MLP neurons of a small language model. Each row is named by its layer, matrix (up: input weights) and neuron, and shows model dimensions 416-511. Each number is 128 + 24 x the weight over its row's rms, rounded and kept within 0 to 255. Numbers have three digits each.
After each neuron's rows, "fires on" lists the tokens most often at its 100 highest values on Wikipedia text that the model never trained on.

L3.up116:130104064102133132174175138124104149117145124094134103162096097110132133197170145155160155149139133159087100146123123158152112080172105139078149129132140164160123140125136080100126082119137133143112181164162117136123098094161096095071118143150132168102154121121107112132104106126126125121
fires on: " of", " with", " by", " units", "\"", " |"

L3.up357:114106088170100160155123144129088138129157141131109144121132149119091140138129136146172138106096174098125168094146165127087086138119134124175151102101095211100132180088119109166142084098124133137127090099129113136102147165116169163120143188127160148149122147134108113106104181160124139166
fires on: " of", ")", " '", " in", " on", "\n"

L3.up1297:175138078159116139146097106114154161121122150146139096176092133114115115149100177141146108134101130115131135136160158143172079131145127128132104110134139129105120127129130153110151079064123128137140155103124113103154124158151131114068079119110168111126109105129164145102174115143131142120
fires on: " to", " on", " \""

L3.up1599:128101147141103113145160118145132099161117148125138091174131141135118140167112117113157138108107172146106098127100146137146105135134164163155084141083125134081154159107129107128140132103162187137168141107128167135156112137118122166134129129105129118161129135091114090128147169112150167102
fires on: "-", "ian", "j", "ior", "el"

L3.up492:132128157111109151152158132124148121117088121128137096115111099133102161165135119147130154181148129144139141154128122123102117149164128160136144102158160140128146128142113120138062138100102143143090114171079169162160137130106133145142145176104126121148118127127134110149134139115157127057
fires on: " |", "il", ";", "th", "m", " 0"

L3.up753:145158103121141156171151141100101150133145165137123127152097139132128112137125104153146149137093140082161110129092092134163113124162080151154079145167101134116130150128154140123117104127107123126171144151139146152131091141137110172102125147105134179162130176112121109134116143113157110135
fires on: " of", "O", " under", " features", " RUS"

L3.up1273:119100099154120146172097126133157140101136159146152106192169151111146132120164105173145136136128096130127175175127121101138116153103147110166089109118169123140150126160131105141127114140147144142146122115088128153122148184113193103122084118144147111141154128097120111099101164111159114116
fires on: "it", "ot", "ly", "ey", "ed", "a"

L3.up973:110141135142102118139083146156149140127142134131105172115108096133144134130116104165132159117096169125125127107101154133104090129094105127130135109116125121135187143152148065130127138152088136104172131130103144150135141118125136098098114157136139135149120156156098111129156166103123123131
fires on: "im", " a", "d", "in", "m", "id"

L3.up1893:102102128141120155122106142131129145167100201132108117191146087087101126117110150179119121146111137129141137151085114140134153153096118127175109076100109158151141119141100128125107152097154128140106174120104089153138143099114158138132106118102138108159133120112144110129160111160164107092
fires on: ",", " April", " May", " September", "il", " October"

L3.up1009:102130178087097127134106089146152107111117119131145101165125163114124088118101143175115144130128155121134163111119108107101103132132122152163070099136135106135133109080098115128142125136175127158119121123155108089110123157177129180106108113120135171132137106133132090142129143112160110147
fires on: " of", "n", "l", "ed", "or"

L3.up269:149111142115138141129178128139122162109110073125104131126112165133123099130122173149160174136135138154110101122211073130168097154141135124170099114121135100121146136121135134125106163130096113126087139103092107109138142138156122103118154124194143101163104125096098104118147168155154129105
fires on: " of", "\n ", "ak", "us", " Louis"

L3.up1315:173093125144124112142123088163129154111168157119078092164107096119116118134159117153139097145125172136154158130138122128107113139099113114142133093100102156162139191142113091111114106092147146114123171099171146101153124139149131113124122148114145130152091137108124115105141147180142111131
fires on: " D", "'s", "ier", "d", "af"

L3.up156:128128125113156158149130097110139155097157158079110112154101149141120128152126112104149143145142128076144099139130143127158128128151161130155138087148157122103132132093116114143103140091138127160191114124119094142079125144133135143145127111116125147128148153088126103116170167155138134112
fires on: ".", "oup", "vel"

L3.up413:146135155167164145164122104137151130112109131188118109143126172145083139165154140119158132151090143131153141132156121122124140128133086143128102125102105124112110125150123110094102074108166149160129105152161121120139165091152124108093102112116149112126088118084157127159101109136138129115
fires on: " |", ",", " to", " March", " 2012"

L3.up1272:117123170140109098135125118120143150133130132136102108124116174183130115144115140149150131151119106111101153110114115119161124129109211155141115116146144128115133156139127156134152129149161148137138151085166096096086136139146125163114139146130137094131127125124143136099148175107123122114
fires on: "le", "ing", "her", "ver", "ber", "aw"

L3.up1219:117115128149114136155105125119109124090138140102107131173101139136123126164125175153144158169143076152143096151157126109172108130148138176225143130099165160110119126121114101163180117094124121126140144119133126179115115145144133115136166122096142116154105118106128136095126126117104136132
fires on: " of", "-", "ural", " Olympic", "ak"

L3.up1892:153125126127125115131163112104180111171122141119145100109114154121167110130128187144151110151120118100157106132139080123128094105150099111114125136180172107146189108132134101104112144148136112094164146097098159143114138149124147091111130134185148108161103138116125118132122139149131107118
fires on: "\n", " co"

L3.up1953:148142151125141122111140119115126124180099103099106087155095122089116104142108130130146151169111163129110150123134119101090127109099111118134149087107173136165150125106130121157123109105130151092137123119107189095145160094067132128105151146137142144115120106110133148130127158117112113137
fires on: "is", " I", "our", "en"

L3.up259:141153102122171132124167115125129133156101151102083109096157139148157154109132116163167170145133146073157101131139166135099109124124122106097138123156107185141161113118129152107150120139089151163107136145107105114133094097167128115044121126153091156144087134110151102133121154126138089102
fires on: "\"", " |", "”", "\","

L3.up1573:157112086108098128111095161150090139158147160143099122118085114136140138140109078107156142141082129161120129166129132149150150179137113087135119143128122131115150155089083119126153096081138117123158118128124125150108130183155156111108118138114135106142143113107144119144146166117140144135
fires on: ".", " in", " %", " Year", "0"

L3.up1394:124118144119075112126133134167122120138151127106131121113133072110122138119120133162162122154138156152130117147131142144099091134106099142167160134151142133167162152107091070134068126140122149176087102114136144120077123109137149134143114149109173118146148126144135102113139151142117127119
fires on: "m", "w", "v", "t", "z", "b"

L3.up2043:108092190132109122111085124099149110153109117143106097108087092108117159197164170132138181085125119160148151137133141089099161127138150096148125120139136152104157160083131099131091129143120128112158141107140139126148128131103144152107098153158121110120118107135103088172117139091115158117
fires on: " that", " of", "as", ".", " time", "ie"

L3.up929:107098090119129125133115120117124154156111122116107127158135132143123143140137163176137155134112116118190129133111163162161153161153093151121095114113138111112138112104129123126163093142117123154150126156093147129202113139087146134099130173095162132158159123120128117087134160105122188100
fires on: "-", " United", " and", " |", ","

L3.up1711:129155130133150159120128164064102116130152128107106111092083181126125080122129136115158121113146121120150102135148142131129141091108125138171171133145094121144171119095090135080157136126134155112138097114123118121129078149155162138124102175173146102175112114120136134144101140125159129105
fires on: "o", " De", " and", " de", "we", ":"

L3.up1765:148130134115137148157139079128165088133153126155118101179101168124145113178136147124131140121110163138126131144145151122099119160148134112115072128146104154141148149104158122114137140120141176144137126127111137086145121161159130141099092087117140158150108169127099125134126152142142113117
fires on: ":", "'s", " of"

L3.up1107:137119132127137121135143120138089110086133145107114131125128113162112152114122117109143090129127134129124119154114114163111118178169154152140056149148136110130110130085089117126122140145088113116117120159156097129106122126104149158142135161117180103126166122146190158118176130087163120092
fires on: " of", "F", "awa", "ough", " and", "na"

L3.up167:117129101128099137143151134122115150117133156101152145140139104146113139081137141157147103111096131128158093133117138118074132141121124104144139057156164112151134161115145145122142089104148130132138123186121167121115143157129150083127108169097122100133124115141110136103158140140109105144
fires on: "s", "at", "g", " one", "o"

L3.up2028:128073163119095155147088085127195157143107113133130124163108151147136111126156120098173114168132111104120132147103103180067086097115149149185117123179114136151101124145122102133107107089104150136123108155115178147115126118125141125080133162113117157126169107118103097143125117131131135111
fires on: ".", " =", " is"

L3.up2064:167094131139092130099147123098086130117176085112123130112107084133102096109116142205140103123114130109119108157128121113154116193167128100120135124152158170139124142145110094140099120070138143093163102115148105145098133122145126146148097112088110161124084139151173124111106138157134139101
fires on: "o", "u", "i", " Mo", "ock"

L3.up555:158103114091116135135106098148145139127159142110092131101127154151132120143109176122178114151132173150119125169122101129096122113110141135138084101168132107103121127096128119139144115109126167156085151199155117123121142139125151161105056179091107111126142158079186093148146158146121142100
fires on: "-", "y", " 15", " 10", " 12"

L3.up643:146139143112121112130174099093139149156102098147133170127150104195139144125124205114102167122113106142151124131149112095132146159099097122136128118100168120108100133096118135115135141110157132131122164134191126152151108123088134145105136148099127135135101105120107130140163161126138109109
fires on: "h", "w", "c", "y", "b", "st"

L3.up1516:133110110115115107126171120111105143194128150120106096172136109103096066133124157146153136177065169136113120118111116159100101091216147113168111097131141176162138151133118118157114127126112135112151105102095130129104104138116126109141163150106123164125145096089134107133136124166136166142
fires on: " 3", "3", " two", " miss", " of", " three"

L3.up123:135137124153076160142116149139184117128096123115086070130122103102088119192139122130110108109117127123109153137149139121119118127106148145114078106088167119176126092101109116119158145131137121129182127113133140159130145145139122130132108132158117120132132144133151126126119147125164145119
fires on: "er", "ing", "il", "ling", " National", "ger"

L3.up1316:163132148096085110118124156135155152145114147108130118103105165123150151100127150129124135154106119106144132106132138136148103186160130131132112123130106157112109129095113092155174112118133113135121121113131171137134097120092173123120120127105133135136127109135117158159146141061113114129
fires on: "t", "ph", "am", "er", "rap", "T"

L3.up304:126103151109114108173110124132163193126110169105130123122120134158138130129108154141149149134153160120137156137159146117128163113120110152182137130090118107180125113115076103167114132123109165159126087082127155137141134142109142109111144114154154168156095155096148097114112170138170197146
fires on: "ic", "in", "rap", " successful"

L3.up77:120162117106153132114142091137144138128064133127134109138101144150141124115154149115163087127115171171142140154112163125112120100198087130149131121160120140120119157095125120168096144157146155114151105107113114157104146114120118146062118156146108172146171138108101091152114116152140123121
fires on: ")", " part", ".", " Length", "ne", "one"

L3.up1133:092116132151112152129145111106122143137113093130069092127138177122168104146122134118132145152122154123157099137147161127121125103128067097135128093110120117095156132142123089123172127126148096115162159133117147133125116163153153131129098121146140123171129129117166141126091146082157114050
fires on: "est", "ot", "op", "erm", "ech", "oll"

L3.up273:152106143160082139145145179129154186141137144085076089125068131126155139131099154139149106133121104149154123161148124134146126116139127130148159108120126109174152126095095122116154133092150166130142161095136127136137108132116136103145140147100156151163145180115144057138145136100150169097
fires on: "g", "ymn", ".", "w", "\"", "od"

L3.up1587:098113141130071122132096128113114158130088112114151124149117114115149125132158131125120138168109126134097128154125147102104135087155090119138164106129146142129132145088108092168134143132137108143158120083134113126179092143088155157128114142159148116165154114124140122162135142133137099100
fires on: " of", " top", "v", "ri", " African"

L3.up1293:148122143125094153153166109133127121132131174117130136125092093096141137122144136132130082130139093154172116124156126100131146115145098169174124129123138084152145159093142126119119101128134140176114071107131120152123127115125136114124124136120156112143113112145127128152131128108135097077
fires on: "ale", "b", "5", "6", "9", "in"

L3.up1278:110101132136123133140091127142109110157149061118106160115088137153107161139145151118148120096132103110153125113124128125137075126110148135121134121120150148148143135143112080105135128150093130160123123128152105174089119135123173129147138118103119088105137153075146099181131165128106103168
fires on: " on", " to"

L3.up2115:120126135129083133140118124139124126145124137104111147168090117116108132098097132129149124146096122106151114165151131097128135154120122121118151101096104153172119110134104085130151151113111129095150164116112126166108116115135133165141086121146111159124141126156110089083138135113138163110
fires on: ",", " them", " have"

L3.up3:115127105117124121102131101147128089112136097122091160160130135184137110119117124179139136127137194114143083134142106127140146106111146154167129135131152142117169147140073085146110108074174115140095118130131125156104107124158129151080161114101100152165145116097135118129156123181102105128
fires on: " |", " =", "vel", "ade"

L3.up934:087160122140125151089142163108102161145101147077100119110101111102093145144121135127166144130081128128146110127139110122120134124090115102147112086140145117159124140121103134129148129134161111124093088110112180144145141134099117141161143138129173132162081126140123147105143176131139099152
fires on: " Ag", " General", " rece", " Captain", "ute"

L3.up916:143084150135086117115140113113083141140120119070106097135119092107116170126126146190166125146128107119162111121103159116091106139150181120125125133147164143132145097099153092146160144153133126140145122135112133184121140166145148120108130138114122116154154092157145134113184118096115144116
fires on: "g", "G", "z", " g", "t", "h"

L3.up686:182154108107141142097151160136159133149128155092137120145137099160145146135152136158134096137119146127137160139168147139090128120110125151132111095137151127146144156089127101157131113105142145104103152137184152117125164097125138088121130133111120133153147109100095137171146116148137112142
fires on: " and", "and", "cess", "is", "z", "ina"

L3.up1700:175099165091137114108094135150155134154089174099168117168109132145172097140158160134143173140107125138152166143116094136127138118126130141122145123090145136113139120091147084157137126107133164086148091145112101160151164123082127106101124139165162152112116112131128105145138166070124140123
fires on: "–", "-", "19", "1"

L3.up149:127094119159118153130150136103130134113114116103139157116157094168141101147108139139132148125101140098121108123122083075183130116116109159152113141157194133163099085090085130108142123145150140139159119124137113123137158161141166135113161146132174119150100114136096102132105173106139095121
fires on: " to", " and", "ical", "o", "ar", "er"

L3.up1628:158124142111106174122135112110142136161132120107142137156131124155184075148155128107131151136084108152134148135100134098120123114151069130111116084105154167152133146112119109128105137100109127130107145116091146166126168102147155122135094154129173090118131147100079111114165172094119146109
fires on: "1", "2", "9", "0", "3", "4"

L3.up419:114123151127112119104148147151084156139120121119151120164120094114136126151137142161132124109109140136106124140143152096123138126162096110135140096162130165131161177122141119144124139106132127162120106140123117112112147129101147151152116161147173075108110132119119137111174136135120132111
fires on: "1", "0", "2", "3", "5", "9"

L3.up1572:080165158102120156170082143100066164111127162141103147155102178136132117103111106140109132116128122155137107137178152148182134116151133150165048121112108193140160124101111152126118065111124149134140086108146100117100156149167137107115135158150124141159151108149115080135136129126139155095
fires on: ".", " in", " for", "'", " ", "ic"

L3.up672:112152129123084095101108053128167149174113064130113123127139155076178137117143138127121108139108147098170165147163125114157125142150123118125134134124138143141126128083138102098142106080166171131177112099116141132094093149106112128122139102113140123164154150137127155099111149106142162126
fires on: "t", "T", "d", " next", " int", "ve"

L3.up1446:110125142093136104128077124133129117114125099093158129117097118085129108119152121149142152116087160120152126150114084154112121154162172093136082156170140134149153148077105089122153135138092129136104121125091140147156101142070156123136115139145159156162089090096139110114189158143114177133
fires on: "ot", "p", "r", "n", "at"

L3.up1647:121153153120145144139128099124125142103157181109109168132140131091178140124138172133155138124108178157166153173135131102094119147153139117119119089127112169089128102122120062161116075137183149132134201118132133113131152119124134101123106110151130097150115150164135123091138149100160143120
fires on: " were", ":", " was", " is", "s", " =="

L3.up2029:134101131123142129174110150092110108141114127086084097082136121120169113133157138106153148150107122113140146187107107137113125129155146118161104133120184154084153115050109132139185098170129160157135119115166157142154119141112159098124133157142147126141111138113137098116128173101166158164
fires on: "-", "ly", " and", "l", "ally"

L3.up1179:135092144149146120142142129107133137136068117082138120140108101135110130152139195131122167095130124113134167106164136097105114139136121125153159113089117134098164121124115142109165127150138158127113095144103125160140142123101167130106109129180165095111113112127124146116144112103130148064
fires on: " m", "m", "w", "h", "rib", " sq"

L3.up105:123115089096147111142135112145118113132120129139081148117178160105106140119092136124147145178139167119145128131132169109135151092110100160110120114127134129120140108084099146115126138154155139102144109172088104147112106116127124133110103100171133109161135144190154132118101117138123169100
fires on: " as", ".", "ap", "m", "ir", "ar"

L3.up1578:111121137119156166124156149088103114107142115123122100138163092160110159125121137103136146146085160154136091135131115125083090136122089128159109123115153123134124182115081099079151095109135145133145125122118172136103122135148150128097120153088152135140165095131121147086169168103162097113
fires on: " to", "t", "b", " of", "o", "á"

L3.up678:113095116140157122110103078139162128135137144124131142120121161155109121175127136123127169135125137117123129153141111138091112132096120159128087105136151158114147138123080124128130107123096157136156135127154124102135157152121142124114085133127157125158098116116139085086131155104110129155
fires on: " following", " each", "E", " same", "A", "f"

L3.up1193:111103154131143136134083154092114140135144147120078157154144108123133088103131160094139118129171137128147165103164125127121110142132128117157101133141181148116155112127100099092127064143088150147136158136127142154105115132114156146119152188186140126160155104142159122142150137129128120102
fires on: "ent", " (", "iz", "T", "ed"

L3.up1852:121136138102111173160156117156110128115138133106124135135111103172141121125125175125132144128144158137189131192127080126141155094113076162133109117155151159141132162121149121166134126114124132130097125129143130182212093163128132112140095160080098102106149142119135105142156092114135108119
fires on: "in", " Total", "b", "ed", "al"

L3.up1728:141123145153112129139130125084117155139115133098121101099141166130128069155107132096139142155144126141075116142125117129143098138173162123137131164153132148137135151115139110054154149121121146114158146100109158144132112158118135145141144105134189118120115146172109113114112149136151159127
fires on: "'s", "'", "s", "ish"

L3.up792:131105163114080114114076138086175135161100080101143137144109126102149120136133141156133132136126112159109091141192139124128125167154106120145104120170135108156147137096150139109116088167158157072115158097159150158145110128081138149109185136105163133122141119158110123090166098122133133076
fires on: "od", " Her", " as", "st", " her", "rd"

L3.up575:122103104105111155145134112103151156136086115099156095160105139120099093145108144135165176156112086143096111104204127150185112128131088131152117104101133120120116172122144099131162128078133168136167130150166085140114120149134121117108143119112104096116129142093131086148116173110140180123
fires on: " of", " for", " in", " on", "s", "ic"

L3.up142:111123115162093167173134119091107136135146108100141149149119086132169106122192123127107161116127128133147086129148075129147083142122128173156100136163126127099137137144160140117212118093118157077157145169124125152169131124077160121127135134137124086127120117073119096098154118132141130082
fires on: " and", " &", " The", " My"

L3.up2191:118130125110150152098084098143134167118136126140138092123140107134151128156141138155122140067143130109090127104199125135093131155147091121119069119120134167154149154092111109107170099121167176136086132159166149154151116113135110146100140158116126105143152157152131140129154123123148158108
fires on: " T", "and", "ight", "est", "z", "edd"

L3.up1682:078089098160099152120166074095159145166135138103077125160104094149135129123164134165122125121145126095132143119115114128116122111095179114160144109119115128105154147140134098140141098138124162129116154116112107140123151137138153152092152153120132123110125125101154099136130158108104102113
fires on: " (", " season", " of", " =", " |", " Year"

L3.up2037:147099169135118119144099095148088093122166130121100106113100094115124152116111131164115122145087107150151119152101139115160152161131157147133118108104129132150097142092090119148148119100101159126119106125138112114107151134118162113127084124095134136134122134169123157110169146158112107159
fires on: "s", " first", " 2015", "p"

L3.up2116:104091087112148108118150084110159155140135106141117108131130157142108140124132151175130151092132121124152109153134138111138139129115124105110131138159122142170112105121126119132107096134108095162100179137100134114106128108143134086080075140160177151127157103092145136149110118146127128119
fires on: " =", ")", " |", "\"", "k", "ı"

L3.up750:112133143143117086104103135132138121125075136118112115122140134151139084148118150177150154136150154102136098130177126103102133156104127142105141131135135190122163114129121148126149136141130124159119118107095110131098156113149151116085148129186121137146051141138138110123126149124122133132
fires on: "\"", " but", "-", " (", "\n", " even"

L3.up1724:143121076140119138122100159141096158139132118154126046142134138098103120183191141141158135160166126110170115146127111071117119129111117125177098144127115144146161139102123097122170079143102145135142143118140135143174148166116133120097126134129170140138129138132107104146129132114140138085
fires on: "-", "st"

L3.up633:127072088158111146134152102153093110170103123129089114122138145140128121160145146120145160129107139135143141095125113167133103115108140131127113131125147112141131102119087153124127153113183136133132120121145177126104125136136134141168110144164170138120111158134115070088119127127124102137
fires on: "-", " s", "k", "w", "y"

L3.up2243:121108155139136206147142084135131112147127125104106118115082170124079112171167121143180159140169121103126129161097114136143136105091126156129100152140152107155134112120132068123155176120114103131151108164143129156120130124064150134141097160136179103115153165132130115129161137120140160135
fires on: " All", "el", "ell", "Gr", "l"

L3.up423:145134109178130125126110096107071172151150132099159127104097103094071125152107127100156138121136109130119136100134144101136104141131158125173159135126105147079140160101116120118106135095108131125151079181129149142086151124108144163104119139119155125149156104116127130095123129108128125126
fires on: "'s", "m", "h", " age", "is", "arm"

L3.up1488:129145136156142152194153099119102120098087159120071144128129095136142161139140106130139089119159106113116132130164138121129142119130094123095108151167124156108159111085135121133166118141136131114114131119151119133103150143144156120105114122189101109170124166115096077119127148123124132098
fires on: ",", " and", " or", " L"

L3.up2030:101146151125164152117110108106114151112101128084185093163117189108098143071135154139129100128137103112161196108097088125124117086121093096132110098144187133195148125084123150137135116105133186092125121128126147162071164128122107125142088126148169176149108125127118097123134116117146138100
fires on: "i", "at", " County", "o", "alo"

L3.up425:138103102122129128114113094140122120164117100121112125148110143133110146164160111116178141079104138136107145145101140134086113164120141154112127136104142126123150127081121126138118112094146130138151147155119156166108126107146148132131100141121130102134150176119108126130140115126122149055
fires on: "-", "el", "h", " also"

L3.up1239:137120124152094153136138091140118117122141142114131126151100122159145147127111154144144134153151157148152113169115121137082121114100112127122132143116129146147121143152123082119190138109165144118151093104116164148150122124109133148120074114135143159137176141071122103141161103138153118088
fires on: "b", "el", "l", "z"

L3.up783:148104124096126133166140155071087158178143131100124163160121122087103108152135174096127124115126086138146123086173152129150138176145102108120133137122112112193138108092108066113123113143137157150125147098094160153191076125151153089122137134173166114126136107138101122141110138118132150119
fires on: " and", ":", "to"

L3.up2203:118126144118143128146109063157072153162114132123128112120166104125149139170110153131141123100183136104161140144162089105128069127161151174138129144169143151090111194075105096152162132125121189123130147164157171135124140159092111139125124142153102138132108112141147096150115139111110102106
fires on: "y", " my", " of", " her", " My", " year"

L3.up533:087121166144079152148162141143131110147080162125144146144139151125141118172147111124137152145105126167151141155162141092102121132153137135148159112155160126123109166104150098148137118152087144122180085123128106145145142137096174170150154142124115090111113091104085117104120154114130120101
fires on: "–", "-", " or", ".", " number"

L3.up488:092103113180123148139094140110155144123111111081132153126119146152143160137142154135141138120122130127154164136129163148124141142125138168121133096086166164127149137144102156143163128165139147111132124139134153191207129134109140130111108131138106076153139127127138081105131133111160165099
fires on: "-", " and", " un", " place"